Weights of a small GPT-style language model, trained from scratch on English Wikipedia.
Training: 236M tokens, 3602 steps.
MLP neurons of a small language model. Each row is named by its layer, matrix (gate and up: input weights) and neuron, and shows model dimensions 48-239. Each number is 128 + 32 x the weight over its row's rms, rounded and kept within 0 to 255. Numbers have three digits each. A neuron's up and down rows have the sign that makes its largest values positive.
After each neuron's rows, "fires after" lists the tokens most often just before its 100 highest values on Wikipedia text that the model never trained on. A number after a token or word is its count.

L2.gate15:156112155151126136176114164156094080117155155089173171168108137151139164138108142125128067122094140200178141137120108127162176077104113148072120159110082149101193144109127151158112187162145165150157127103126117116147061153187114179121171126141106148214159104159164165139115104123075175085111104162110099138164135137095102166089106192133082122115131095138101142139096082141115111074096162066172117177138190104152152107136179140099185215162155132138222102146168087170123088138146130131141149120146131176087191099130165095129133129141117128167119117097055151127117165140059141124
L2.up15:156097138156131120135104142149158093171139146126114135082110141167170107091135137101150111119084104153140187120179133091130138151103115132142124133096099114140118143130133073145098103121103092097115145094095117134096128147153054143133104150149089084099153187056077183144107098184041129126130146072137142082105079086095122092110144089103113083156098195090128119142155190101102148114130170154081138131153129082055124142141145083097101055113128124119124187168135081122167115087103118105128148182067133113165053110085121078109139130109058084136119112159150164124186141125195140102
fires after: " inter" 16, " col" 12, " Pl" 9, " Lab" 8, " Be" 6

L5.gate54:221149150130132106132170151162107142186143081070162100145120111144090114106097119176089069187102049137172103109109101192159130120122135084099113062133127145096117097109132125123142148067092126116110159154169146155147132100114129097103185119126109178148119176151126121099115158146170137124108084099107149120131106127103072166130126136069177172119129133152141099117160156146164153130129130092149132089124152112142129119170068178073151175126138087129116114075139190155114102162154130145126158064090146142137111092141108104136187130096164144131101183135179106166145181103106168166
L5.up54:127102141092111119144122148088247145135109074159118152154128151130115132186132076146098146117161065135116084140072128130074073112188158112127103134137164128105112159203112099166128122144121116176110137136080092143188116112127128026089100085119110116116161150131152136121129127065104135117203186130111109149135160120184099132208120112138098137137122113132144157144125149104110146172140128126194147136148098117165057144148085100110109118115126088109105136110127071164126148131111088091181077122156073142162134171141149155087079164110151082147075159202146138124145183117176165123
fires after: "S" 16, " N" 11, ")" 9, "9" 8, " s" 7, " p" 6

L3.gate180:115127093134194070121185130072165116085134122082093121151093075191138128124098138163110212172072124171172112163090125171128157135161174127154151124094123114082144131217132193134182135170053148141156183146048157146225107143152179118117113108084139112123126145145117079147128182091114104103137135054153137131128146159111096093077110166132099103119176093181159100098104166162092139128133139097149067158140030113156083146146113119124178118132154108092096107104123155128113099148113172121101168063120132179145154169122092107141140153074188138109158078115110112163154143086171158132
L3.up180:157102135119111113129174074130167112187130127140197115122134139109147132146088135127133108177163100138172116109096171140116122114106126152065133160149107095114110144128132129084137139123159128076103072146187131139156116180149123211101243122059167113091153154073176115132097169111158097122135129126189124182077149144116085177118138143157116068147140188139097097132099173165075119182140141175143129142152163127102121147180125069186132086065151129122123169126142117102160123194191129102133193107163165110116106151137139098122164143114126091123217103126145125108138127122108096143
fires after: " d" 24, " due" 15, " D" 14, " " 9, " o" 9, " O" 6

L3.gate450:110073158144148134142090128156151116179148099180072092138140121123082126136126041148109150116122170127149073207128088099135134123125135104105128112189077137091169119143182141128112077124141057132167184145075150157216100116130103081074076132139089155135125119128140168074064107099116135124170159178171222105120153152160116102154164159158086114120119086098127145108110167120090156138162091109127133138120088119167120108198108144114092131144118109109146176155128150151102114075140133104116133171177115124144184157112150150116102179158111153076080098128101094154132105103113139144
L3.up450:138117107158124120130101138140139152141223102086140115132118112116081099158114172179133112131142087044122139139111115138145118133081127128109180154167124101135138124121108094065101180157143163143093160131115129090128110128132089201162112152066131156106179143164080109143117139143188127109090030118173134048142143131078110088152125178067125151156144148165173145112118183183160107093154133143181096045063120092166152183137136150118160140120136102133094098172132184170107170103118147142184195121081206144117068099114103195135142097097145151143107085131156134136159128165128121073
fires after: " H" 18, " E" 16, " wh" 13, "E" 13, "H" 6

L4.gate414:132125093122168170124163161057121120215105166175175161114155098152107175127119065124178113099154116157157154123110077189126095109097137155101150129134186173156092083150169197084139147119158149166187170166114161103187104144112139166102123096185108168130115185142168191130141124130132134140125115132163130075157178116115121187077148101121099114068124179078149128110149145114085131134112151109137119190189127094103081195201084145108149130094127178193100103087134101119112141141138119143156078056145158144152096123156143104103136145162128196093085159130173115114181167095110158128
L4.up414:151135109138146149129122127136122176141090144175194129090155166123101143092164127156146166109130175098082111139154125132123153172145127131131124166121093058103131122125137166052105106138184143109149199178136097153156143092146124066142155128166085058130115194126114169168103097170133122106147088096110069131078134185153161100133157185126116113125114144150137103145067170107116163137119151105117148080159082186090144122167123129099125098136121094178076139173135096164066149136138131162116133168057052106085107131135161172138139089141143205130132161129121083109115105101144029103
fires after: " H" 21, " was" 7, " were" 6, " New" 6, " has" 5, " h" 5

L4.gate297:110136056112097185065111142121067119161080170185120157165166098151109172126095130179161150095126120103179194103123116103181125102099152115128109143180115126109121144140088148099150061146117168111080185155158133177151102115089142186096140164094097165117196153169155092138163150145132151090055137148157183100142122143173069056125106094091119101186152100136119152088127167106133170132168157136126105156159196087096167187093124112062111143153122113129108115116132167136155086111125110142071149086169122166063097109125073075158108178142183136152102170098115150144104131130133144106
L4.up297:104137114143089173092135148145139093129163184165154090150121166121114160155113076059152152089103109135157178110134171133195112138121119117179088121073048138129127119100144139126164141123127100086115102147088138109119124144163153166134197191118113101155171213130122125157135129160123153152081162191162156058152072135150104132079163143112108061141099191120111101094082124162112123109102157053099185115086137132133169182181112140109087135132158116158124058125123206108162120143131082089170185106140128104135088092121118122094108060139122167103151149093151143123097171151171099083
fires after: " U" 17, "S" 12, " E" 8, " N" 7, " the" 6, " F" 6

L3.gate186:172151142152164117071161141102158179114071093136084121161073143168111166130143062086147141137108164091170071116100114099127152072099179072133131063144186126126151111204113193126170194157138148145154136169189124158151110112113118171124142183153130120171110130174145077087117135126132072071134168146149158140093152125165110125100101087128147153084164093091106144128133091189162098177089125141109107099110087169172108096086091143118142133158041181077106144156156128127097179103125104082080143092121174136165091137088142188099087158150111114082069105095099130068093130110117114146
L3.up186:191144117150153122132179148129103192157141113134117168112171108156117080121137203172112126142165150096128152136142151196194079172147104080087144117126101139053113101150133129124187126132101133127136104097155118086134132128137192164062097115056124177128103073099088105087150135155164138093137118121142152098091180136104137086094093126128151089108146128130139106135154091114179158108137151188118121127062097160119131205078087129148068052094096198114172171133128150142111114124140142120151140097136121134147145150088098097166130131114100118158189099157091103137102091142101131157
fires after: " s" 32, "S" 30, " S" 15, "s" 5, "u" 4

L2.gate503:178130153135088089141160141147116090102122150145146151104176152132146142185095101040090142133161132154147113112131078092083160086135164085107101177122105102137142096155090085147148071070161194129152103155143144154159136114164119107115139140122145159124127165120124127101160140143161162053098172148148142055135123107090045132085103150141133084134176121106140117088149101109172162155122165165163134109112133086143140153072131129082107167104153102077096107121158140133115153165119178107086106128118089156143069150126000114051088097099134107107101162092165144194121126040163173124
L2.up503:192056131100129141129108132139125136115162155173097136091141101107144119172120098089139153118144154095157152107140137154196149120166163169114095085094171145147077098143178100104135153020147137158122068156155121178156161132149137179134152181153112146149093169080125147159097143135145090157072153140127194132141100133086086104129164124128126094179083154130105118164088151167118184150152113141114172110109103095201151159205134132139141109132159182169102175131141117174117146147174120081205137135162158152072153144114153071099146046161090159125165165107141103102182111097094096079
fires after: " N" 27, " I" 11, " num" 5, " A" 5, " V" 4, " qu" 4

L5.gate297:141129100115173074092144170159166123120157110160111107113173125151119183094113142154121108177163152065088091086116066150063122119163110188150163160142106129107144177165148172137137172099072157124126178123080120078125126131119148114118120120117123201184129105129150128134099152070124125126038132098108139153156111127158146122093110086127156118074091136169178068149130163065093165112152170133170138161144099098112077110174178144123151156137111151116139151128101148195159156151087139098143082070111170088111041124082099092108205139134079127114121091188132123155142104106093123134
L5.up297:146075125110109116127087124087192158140084157206158232143154105082142133156098204085112130113097137143156143157126119149160123153148167129114120143139089166065109129112168132073069186107156127181165115140172096093157132103135175087140112162198099138129084142120139129165083111100102166132086124095094158113158113145125127113154110147148084076100155124111097091155103105186087144204158155115220101150144131164170105129144130158090131082158128115140094184123097134097155087088132130160176151144153130166145157068155151176136108130165081184132118112095172136123198157172128146165
fires after: " d" 25, " D" 16, " E" 5, "E" 5

L3.gate62:126149107148147113162131127136143124185058149110109173133139120165118164121108137126150170121152133077122119125082135120070177067125105137124122137076117181145151187133156137076130156106117145201106168130189112090133147088101153147077120108165053094130133104132123155176107128098130140128095103176120080160087139161172103112143140122103115051120137162094122069128146161120133106111151127132111104109118136140169080149129122155120140153158155135095093051112153123136114092138094123157077141118090147192126144156186086094122072131145123179161140188163165089138127085068108127081
L3.up62:137115109097163108146130129145123138165087156140162131159106211109103146127167148080131170113187114126099144157155078117136146120145102181156102119104083124135199100154121082089143074068142086141146138166119174160133149147110130112114077175159093153122125120149126118134182116155152121114090120126174124108123096199045122139125178082076119126140140107122164133134215125095106087160172134115097101114134107198166134123115104163107158118105127114110197119175148182109151063078137155174153138159135108136139085121143087127134128109130100121137178113109171091162153115208106071092
fires after: " H" 27, " h" 9, " p" 7, "H" 6, " v" 6

L2.gate406:096107106144174154075171149146096118159125136186173061125142124183122141108116074065139116104149188074105095152153091114127128108123114116134186099141150131056106122176125096142103190106124139165109172155070130137186118119140149111196128112139156085065115168139129144182150149110105164164155166096123122106121085141124150089108099166162047105171159126132124174122122121098122122136181167131149139163126115100093113118094147098097146159127139199125056174114174085174154095140144121166134082079162197129143151144151188152135156150123133155120145150097061110183165122163144114087
L2.up406:074112104139111084098135145090119095126166145176124104122202170180099123114167144120205128129075136133132098117151068144103142169166148134075104165071058185165143137123053118131143147120184123132139101105068116132122080117154131083171128080085082124095136136109114150146153152152079151137089174148063148153135144125176131056102129158150160168135123122126154157111149139089103158125145140137127116153113069155155100152154175094144154129102139118143132128186102174139191095148093182165067126101131165129121144101117150112127103189089122124146110152137039116173145072081119154120
fires after: " D" 26, "D" 9, "==" 8, " d" 6, " det" 5

L4.gate26:090100131141117114098104139086141166172113156130196158162229096130119113171139132106089094141117123138136123104107194152167133088130170084132032121126156166145163152180125170107138145155137156121119116092103102123137094161077103145107190160117136170135087102106172098128163157131216134099148127133163112148147156138126152177090113111076136102108135136087171115127188093118175102070120106123160157113147134129176120087210102100123118140146143122158117105187150135106085163135139107145093115139110090173081045113046193137099151061082142196137103128142159109123131165151122174133
L4.up26:190152150132153119178079112149189164153083136167151133125057158100178158145144140092105118125141097123174086086100142047163170090144109122108093083186178100136112151136134154144195115117135107132101091117134127097152070089107120123118117154118140209135135069157096142090080110139128121132155099103117094148130157097114104145167076130100167160145089142119123099155137214151108137193157091101185089192165126127135125147111185108129106131109111127121117112156114108134106083132125067188048104070143158112097111112132101094157150198160120111122133155045133137104114079097129145109
fires after: "B" 13, "S" 11, " S" 9, " Off" 8, "E" 5, " E" 5

L2.gate290:153048102138140116121089165131074116104111102127170153141134171119080142169123132078137144169082085153143086127116125146149154111118154115143124140191193168138150182133123119075143097147119103131168158146101179169063096102113146088126178162126146174176130091087163132120156105101187157118111145152115154044145111117154099150154075111136119110106128115111157131167124143102193130101132146134175132149191163095142153141127098131095147156179078058146080102111155145121065129148154168152138154171132150132112118144134112167113066108155147138102085083143114132153064182075093178097
L2.up290:100134088105114099158102074122188206106115089168150149103185150121110124137110102167145129080143075097167079140135117119070199121090122109136077129135179131139116166117136084125130162084080131091146104170116129152124140119162203125054168164135135191140076145162181112194148128160188138143146112146181149130125115107119115191133099147106102140058158157137124141167085144122157111113107131088162111128091086092185154075204106117088088154179130115184153125076110111136145114132109126095116126189156132169151143134191104148089142124147116090103085120115150108106155087101088131135
fires after: " United" 18, " |" 15, "," 12, "|" 10, " N" 6, " I" 6

L2.gate368:127133148112090116160149118092125126108105046125085146148105088167107184163108084101112109114127092119137100125132169090144104108124150136134101156143140136117121091107204173113162172165162136191067126142085113135119092148146155159095143194125112154139130082133098111114160132161163084135145171094209189110159133144102109159088094132088097052085095121127090137178142110160155153111120168118152128098121148131179111116123071191109135117100143124157128162089131158120105105152094154149183111117158096168146122147143114101094169121100129119043176118130168115149161134162139176167
L2.up368:154113134137134103117111097104112185192122135134120151155089101162155152176133123130123131077130074113126058100154136140147133154116137193155129140172105125182127128160149147165120122169146116113095158139167131040187092118100113096199096131093128121079132151087116136112116196079080172101180090096159176147173112109124146174076131145088117131117120181191118186111097171156156123122097167133130130060152118076167179128144167141095146063121091161189091137120128130167125106163092107147168136123118122119104136158160066138166135137053124149112129151213115180172222122104153125139
fires after: " E" 17, " al" 15, " e" 9, "E" 8, " U" 8, "O" 7

L2.gate227:078127099101131065111152156134134084078153142112081131143176167142066143137119080134099161096092130123177139103127169131177118136051117089136165089161061145126120113085088133068115082114092193122141157136096081108137093123124116138119139140108146059058123133151137105159075169144135140117125098141153129066132168117108115097080123072109089127093151171144149099170133087148085165121124155076151120119137100141142118134106128187153132103088121127113113124152090165086044107140098119100090098124118174139111130122116123157116155114060159133140090105070175115084154135160163151126
L2.up227:105052139109120177130148142105166071060119140111130151100109149145137084144106135160118076153170082122139133133130089112096131079137118183081148172091034190123101084109154157160199103108125090158155170184129161104152105103175114118142131165135193164137118120111118107170119183099181097131182152119108090145140074128106161059140081119133128114095142169127115077144186065188103124103180140130141115103146128143182104149118046115102143094140072086107163121152125169074138170158146135137109075100057090165123140177098105113132102128142157106092174152059101107146143133126075110144
fires after: " R" 42, " r" 10, "R" 9, " T" 9, "ot" 8, "T" 6

L2.gate258:164070047121173148136162153128148043130083172157124145156141186124117167147124109115104151099088152155116091177124132115148162138124096175088163079124156104172152135077154070106128109157103087137145098100100132125118165225158104121097131101087159127097131107118121113176103147112123132104112142112157122117149126117098116166152142191140105075075073142121135109082154140138140120084174141084124156099120118106156189177121098125040130116209151112116207107170179138157094122196127122128108152182148133132088112168163171130159157196157094137135132145123142117181149226177125107152
L2.up258:122111108106095111118129132199156137112158042068131134156072128137128071207121133094130129138153121114082122122140105149170174098113143098159109101106120103119130137066121123104124120110155138115099122181131160150096140150114194153057114144096170078158154081144158104132093196129119180104104126119135170113138101082114053194133139174141097111162178149136126120107117163111099197093157103150081152080109139140141090168131104153137132138120157185131183117135163154166048127095167133159069140156202135093151084155131154207141100102084142149044183131101153101132162157130187108085
fires after: " C" 24, " (" 12, " h" 11, " H" 10, "C" 8, " c" 8

L4.gate375:139101168127133132138115130173112100109130201154185114117185113168119149137123080111142101109195152138134087096116108188087113143094057104157126171091133089051114141152190161125110124132132056140105123112124161114090120140149137120159124124100160093149151066119140114102119079116142164142046071156125206122124132119157165129103142161130121115100134103099187144140140142089136130086140131113139083158160170028139165065104114086118146167111115083100196113128138103167156130183129210127107128137132170139125109114175127179109174180195091210121119151152086174188076111111121136080
L4.up375:127114132112109148200109108084172139139157104100154076112120055099140152192083099139137116136151168197131117075114094139130147099106131127097135149127186162085095124181185134112130147161100153165082148191115108129193078114102125154141161078097118179115151193150064157092056130108072128145124109058107159094158149152119144113104093194111166140097143103104107071153090072099102166113141095157129102196136150098153148105153086160125160147081084150090142149118082109152151113146130190142102087083092133108140150156132193091133161166129135123156162128163170131083089124161107141150
fires after: " d" 30, " D" 24, "2" 8, "D" 6

L3.gate219:192137106140135102171150174150197120100104124131134077146195100173153138120118084109130162123137182146097166128168187171105102171119124114144168115154053136081152131071092102121150112162109137155147170138127120159099097131099173085140089168026132174152118157126116151094118138197178140148135159141110168103111117135123152106106127141086148086071183122157103071144168159106151097090126177146166097133117121131145117121164142107166093145148123096079129130157177142046114081131138169155118184141085164134168070078215068130167130046116114136141131140121168081141087133067140102113
L3.up219:213162167091101102146123102175167096129109100129151154139120142119132147100114082133136144117155137095099108071113147107135194161069116130132108051125152120091121090136129176082102085126120119141127165145081120148131250123167176134082123145091064105125120143108183143103126136115158103131176056168067081161097148107129170134156181163073161156095104111101125133118174198132179152113132103115123132171117160129140187130132073135157162087115068104096174145095157136126161167117093149185181161181119125171114149130161152109102125141124132105115117145120160135112163134168113138068
fires after: " p" 22, " S" 14, " P" 10, " Squ" 7, " H" 5

L2.gate87:198126113132103136144125163070168101200074124127202156153151110174131147155152165117153169108164143106153112106164090112144102192119119167137156109141118165102121162125121099137124188137070128139112151108092108128093128148112129120109136090139065108100075158133152141159196138135163157121126118055101142144110125124184070082084134120125113094134122108108114082143096062133175137097123178089140140144142143163083157121131117127112149141223124069160137127131125118086133128128100060107166131144126154148059108097107155125125193138188124117171144095148073155090169122081137191148
L2.up87:139098159158092106160066154153173094171109120159146178119167190140176146153215083085115092099140157093101160116154152143081093160102143141120094164108093085161148214058165143099123113114092069155140142068129172182108128166189101114106096135158136109146142093124167106146158142138170120112108066168113156096176097098116125144109144161127194132124184128101176096132131109070197147137100204131092157096090153099116186110111126129132115116155188084133147119122099092086072088087103188118155176113199151090123101149157071121088133091136075122111155130085143121098094170152141175105
fires after: "c" 23, "p" 13, " c" 11, "C" 8

L2.gate220:077114218110112139157141133124107042113122089129091147175173194155166190149131137105153155072110118179144130150104171122140130141149152134133089193083085155175159080088151124125122084205134099162117189132108175112156108130104135136127139075108134124117101114137113141191178179148117137138132130167119178157130143202194104128124135166129076152123186130011124094090127136134097129163190133098093163139125145121163145171134120132129127120083143136159153152144160116105130107163105143126127155197134135171113141160068150095067121098119104096137112189128140120119107087215127100181
L2.up220:086168146154176154031139152141194155128188113146157023173133156119158118134119089106111174165133077139105095156134163145182199107102129084129180092140102117097115114149150109201153148134087151117147088157107127088126068150155127124141146106137100108151155157079090170097144121189120134183148122143134144114135165168117170170103170123105124157173106065115077139082130049117119090109106125153108125119114141122069122120120147110140140143142198185120129106092160142084168124130097084088146102148179168111076124125126142189133083072113132174162133207119083129182172104156202115135
fires after: " att" 18, " met" 11, " cent" 10, " sett" 7, " record" 5, " rec" 4

L2.gate116:140159113114121146100129123139063117152068161130127155123105121145096197144056155100153175114092142089139174112122141159150115130101144104120107147152082156128076136153088126097118138100145093144109138185088119073155125187152179131168152122151120125103120170120083172206081183124132100170176115102077121125159152139087155080131094103122148111138179124139136164135142152157085126157115153109125153196150132132134119134180157128122117174181046200119108155119106148147095149117201184088128084120139147153106103076092143133121180150139112175187148105091079140182132148128118080148
L2.up116:209173122160126101178141132113122185083158093088124115115163157129158114140171117154140179146152112083139109155162156127112162170112095154153150100126067104133125110108104162093169125134142068152119160172203164145129137159109141079123106154144121100096119115119192101085124158128127095154192105148134134124138170211141129079090108170199069160138071127092182128165150142188141078145156161113108111139183091130133124141146106118214153114149142153101127119122179217112090092168139170136108147116163122192178168146084111158099118118091105088090177064113111134122107138116170112122
fires after: " s" 21, " c" 12, " P" 8, " v" 7, " C" 5, " p" 4

L5.gate449:123117162134130075206078131119134111092083045113096150141210154127123104128153118138132145115112160227118076076146091169170127059077143080134072119170064102146121109090126172125124100097103099113121110131093122151136190137135171130127102110098142104189083125177137083115194102140200179153107140096129141061163124090179090114114165158116153145120112078135156163131115122162159156125121141141087156191193132124121148150114088094176124208118142107159115147109113137076157144140107181091115109047114119131125124115132046151155190121090121112157185133078093131142138117115119095103
L5.up449:122156129157111125143098098139177159139136159186093111091113100145200126125121136090103089130057116097116094161150126187133083127143077178135131093131161066113136143044083101082084100108108180045079130107115130122125195079118080064132129083120064107180116108196186068151154092174106164107136124152204171099119108106131105115111105085102127139123152123143094162137123094131122171138176151076106152140109092172106182145153136120108072122141152094164099074164097089172079121158128154098121144129114066093118117135168120094089110119112217184112147108079124193134113119122165173122
fires after: " S" 21, "ors" 11, "S" 10, "m" 8, " s" 8

L4.gate199:153149143155108210109130135208122110125109117137175147090189121186180129165174094158155100075132159125082075111153083112096120120116179101128095136101096119132148106113104102134117114089130106177164161144191083175158119113177122154131152112175161129135117188149138108130144098086119155113073111121102169078156085167174163099139071131137089167085087080088207109131134117162093116172174158138144130124153137132163106132132125119113178041161092090129116110143131114135141117173144163091154137123086095162158076128090166122127077120179163160123114083153136202117160119091106111109
L4.up199:104132118137109094131153090146130100164159108107138129127162100139157135146122111116085081046201127095123156153132133131144100066133189173115132130114141091127159155123149144191081162101107113138138113075110154126107175143173067150137114127160122032151129111157129093140146089136095111089149138125105117137148146130137104185182170198112066131106117096191153124174060083106116130105075096107144162059122141068120141122125087103129106131065121106148122133134109093109118078131179131174137090116117159103018110149102153121135087161144135192119199179109156168095092175110092080151
fires after: "el" 14, "th" 9, " Stev" 8, "ab" 7, " And" 7, " Ed" 6

L3.gate130:169154134107097102168170157125105085144096122131167177099124133133072108095080113178176131147165120141196101154124116197115081121118131123103070153159114137159117100205144149125165142104185112157135074159144158153122167192149176078109146083125145140158140150096184087073201169132195118069102158118115102147124078125123125099131097094158120127181138094155173091159118114100171190144118167165181121135143082132225137085118200105118149143227127190121148099093135165133153127173095137071155139069151164137108124161111131116155150068119122162150144072159093093144153124059101144145
L3.up130:108111097140124192142192127122156131150099148166097143057138132096111135124129129116142093131102131177145124114160139164164101171128159129150185105092165147131096098175154102180132160115155122094058073132138104121104100151124122107129097102162167115181127155113058147051201129148124116101103148147126136093099140159144103161073092167107067098092143138111086048090146057133167119141137115127106142121106161172152121111124124178157127127156065123113123145079125148117163083111154145130103115097205105116176173139103129105181085155139082206120192192123098176105155166108179101181
fires after: " cons" 21, " N" 19, " s" 11, "N" 6

L2.gate200:196088137138151177137179144133094101096126137124123118098089090122140183111117083123105116078084111172096148121126095153154100167108133107093147043127128112140136073109101083145205127144123131106145155135122138153109089154129112104158154198117133150117087081085155155119128160149130128138118087124169104144249143114142125119133144128127072083120215147079099153121160107178155069086102151056169118083137137123119125152092101111147146145157094122040060125099170129101102112115143111165065145148126131119089167091166145167148133125136090147124118170146199147113083190146125120124
L2.up200:146057132095123137146137130092115128107128141171170224086142114154105130153144120130158116100143082079142097063100125148093164159150113111153092133103106113131088102099075162140124121075187082181120117173156094201143102118137092114149164146145197100128099146122101167146036057077170142126099142129151110140103069131025100115095074144163101138078137151192141121193153143132114119169146139169108116173160109119146082108091116078149159144069077129113131116154120109161175090126186141146089114110122091150118139147065157104115117117127146088122144125103099127132142207122147137136
fires after: "." 26, "re" 9, "er" 8, " S" 7, " s" 7, "S" 6

L10.gate345:131170110134136075124093136170136109088141154113121104177145127162131104080100132182119165097143090188135078137143139150159127168105147165105124146159086094111123134129141120117117132094152092123182126210093106134101159117140193166165125149164086147121167196078102175145124118102114126145108118176122205119146108179118105146149114157062151132196126085147117170102072132107094176104164153099108079155101124150151082060135107136127150115144184093119200083113166153103074160169134113163107004096159134142119129119115100167114072119138144129140068142121124084132175071074151118081
L10.up345:149097166126112157133124111168240175174114131180120150120143080095071136196110131071139128086133090095101139147120138104124118105152153139110155155141142127150109181118090144081142131107085135168121213127074116088149125115142144090153194130168143160102080152132129145134128139114133103146129136109083085097086137096148118122174098087062112122033124080182134143106186155122125206092116113122058167106136119081181087085090151158149099147167102181114100164144075132125145115146168126109101099101137158143203189146080157139113156176110093167126106104122112161141128118117101115134
fires after: " of" 25, " in" 17, "gy" 6, " In" 4, "In" 4

L3.gate476:135104112116160095167132138098132075154058168117190103078185087197072097108079113209156125125125114175158090093127123146041132167107147123067189106132173093107096156144148125144133187086022153151090127074143129120118090160132080099165175132107167129085103170149106146118109081118117153147122146075121106146163109158159062131124068148112082109135146176119072130112109142157123161127128180126117177148134115118148139111060110122090142126128185102121120117142133146109173152189108137146123097081087196152106121131155139146141159186135121169182146141151102109185143147110060100151
L3.up476:144088134170135154135154114136076095143143120163065112139123145141152155184102087128108143178102120191142081089135127133130165100079143129102189052080193088088126126196105085139140139153177183104107135124183137147158122180081134167156107089065061123087079113101165108102080157127079103135138192114210157113103125137146112096126139117130134065182101064129112128141095167162109162122133133146159148155140155096182125139094158107125117123131127179135074124114176121202164115177166065133098093116172163068124152136117202125074161112148103140153123111136143115174118188106140190134
fires after: " D" 23, " d" 20, "D" 18, " al" 7, "d" 6, "om" 4

L3.gate285:132138171133173093113114141033180189178136115142140144140129162165119181160149128140101112125155214080170090127158143107121103157120147154163152164118115119150174131126080159130163177079098115142140129197094137133137139069179142110179123130061125136144131158124056109163155133138132149159149194086134187150158071128195179072070112147126091175129084113115142092192079108159068180124137124061136130162139100113152106098129141130121098153135107046139173108138150154112154102142126150098110082111117092138166112178100164147130098115157176076163138158156116109129147117137106148128
L3.up285:099186076095115167119108100109069069138137135151099133124109156142095153124086126092064157093187106150138163130142112077147103103158116157157143126115109176138123125073174167084154154047107120184166141131142133197173142090126164108110098129161149150116095143128127113130150104105100111103135146191102150140129099149142095139119154178101191126112129160159149134142116102115124149112070122071147164113051179088131128158113035133092118131148123170107157170108139177119103059166157131094160174136174129113069188126184134084160125183109106125144188122168139123191175176185138164153
fires after: " E" 28, " D" 8, " e" 7, "E" 7

L2.gate177:135195117133156122137138137138094128166078155124089094099148193094157160110087072110105141135132135120137065127108057133085168133119102141163166082087066110072147144097146132124185123116127118146132118107155103096151078133131192095127125170093175202162089135129062097089123170126202103159139091123122117113195125102149102092087112133136153171123094115131170137090144124106158138182130161105163131086116151134223156108162097122109091161165142157118099117101138186129117135152069110104093127069110155169053120146129123125134143165106045091160140122133155075202154090134100161153
L2.up177:077134093171108120096105156158128153135129141133159137106111100158126113158138124116088157122133123105083128156117168124114060130112136131139099096073124150113115132131077112143148057168091182141150164059118138131132149141210185109130085036163069111119139071187177144125191117061123081098093146159151136136116104143108173120178074080140144203044172069116114091107118156075134152133141157154085107090149087142178085135079111095120140076079125139127081148142065092104101138065118170128121083125168136139159145127124163128097122138155180139138125117164087134168139115170165129099
fires after: " comp" 37, "S" 13, " s" 9, " ins" 9, "ac" 7

L5.gate417:102121102123169127133139177104128172198081097104106172177180184141120155174076057090119127160134110107158099137096091108155197177107143119122102110165076101098144147211126166140170099113163124142113126136093137105163092080085157127131159168077128138123149198131158095092160120099196129143140073152166129109121147169126077130036113119104145146142152161119137124122098071159142177181112139032178176208126139130161128127123148149084108083107137145100081134107176156116107084080097100136099042068187146175079148164156132140131093122153094120123117115104148103077101101125137125129
L5.up417:135074117145084145095166109129117134119157122180148160130126087107133151101100115093162066093105120102081136134118134151144156144153098139132166129104123147124100096137118162157113117123101093115147099144108094116088093149087222098130165056128179152120121127176136177148123076177160088089144107078110174124172168077137145129156105197128076126113169168061105098190170148079122129118177188140128178107137149164146170185095114145066162118078094171111126180098101140111089165107131113101099167145158158130165149166153130061170169090108083086158170140155124164129122152158126121100
fires after: " S" 18, " R" 16, " N" 10, " r" 8, " s" 7

L10.gate197:054116123141157100081083112121189147113163117179123109104151121144126103135174097171109115071143078104132181181157154148142134108130095117164109147082120116144174162140044174111100129086123064165095098124109152110115113128147100095103114145133126113141130182136117173115120152156091112187123132124147143168148137162104128113132129105103139094070092103160192143138098124124113167110113143111095066150115159148127152126109134099150102152145116136170153111160140097150124145124120069145105126108133091199043104203118085083074118128074155128099170144080085130078117138126079109068
L10.up197:105124166149146125143145111145164070097060089154097180127110071134124115122110184033077091055153084115091112113200130131118214082135164206156126172146121191146166177083150181107171165148153096142124130130151134121115109170083136058117161099142146168134088111137148082147154178188178132137105136115100147104145165141136105102090105154133152142089121107117137089088164120128179148129156141148134158113121113140165105122137143155109102143167159107139123117077133170166110046128143133145096110136122142131128139110156181103113158075144152173107058117103116176136210149130099120071
fires after: " " 21, " of" 18, " in" 6, " to" 5, " on" 4

L10.gate6:127149097169153104129146169172083145123077139101154108138084083146139138090109139145121192145091086094129103146130164145135131138094137115110112105169151139151163141143058089099129126115107155099098170130147109143157096093125104196079116144173088126102168113130083142106150184093172135140096150139104153139104120180165140091085136174179111129170119141133167177183125152109114183130132198093103130134169120200149106106144216089101082106179144102111196120108131146127179067098135132072152118087136080105081088094080112162151104105163154134108119122158142091144142076163116176169
L10.up6:133117141124109210148113125090113156142147105149142133137054090124131128165068081151169157166111156114141106171136194128120170094152126148095064165177113089186135146138065108152149129124077084142172110112186114128141057154130127150182105148148104109168132139042159157164159107112119136164124138117120153100123074137121148137113145130192143129150134118150178134131143087178123147152128167155131129085154128122174132084083149086186141121106146108179161130172141163062087122166103144143123135113116173062152101141130137156201201157127125146089178120116080162121077094088168108129
fires after: " the" 43, " The" 4, " P" 4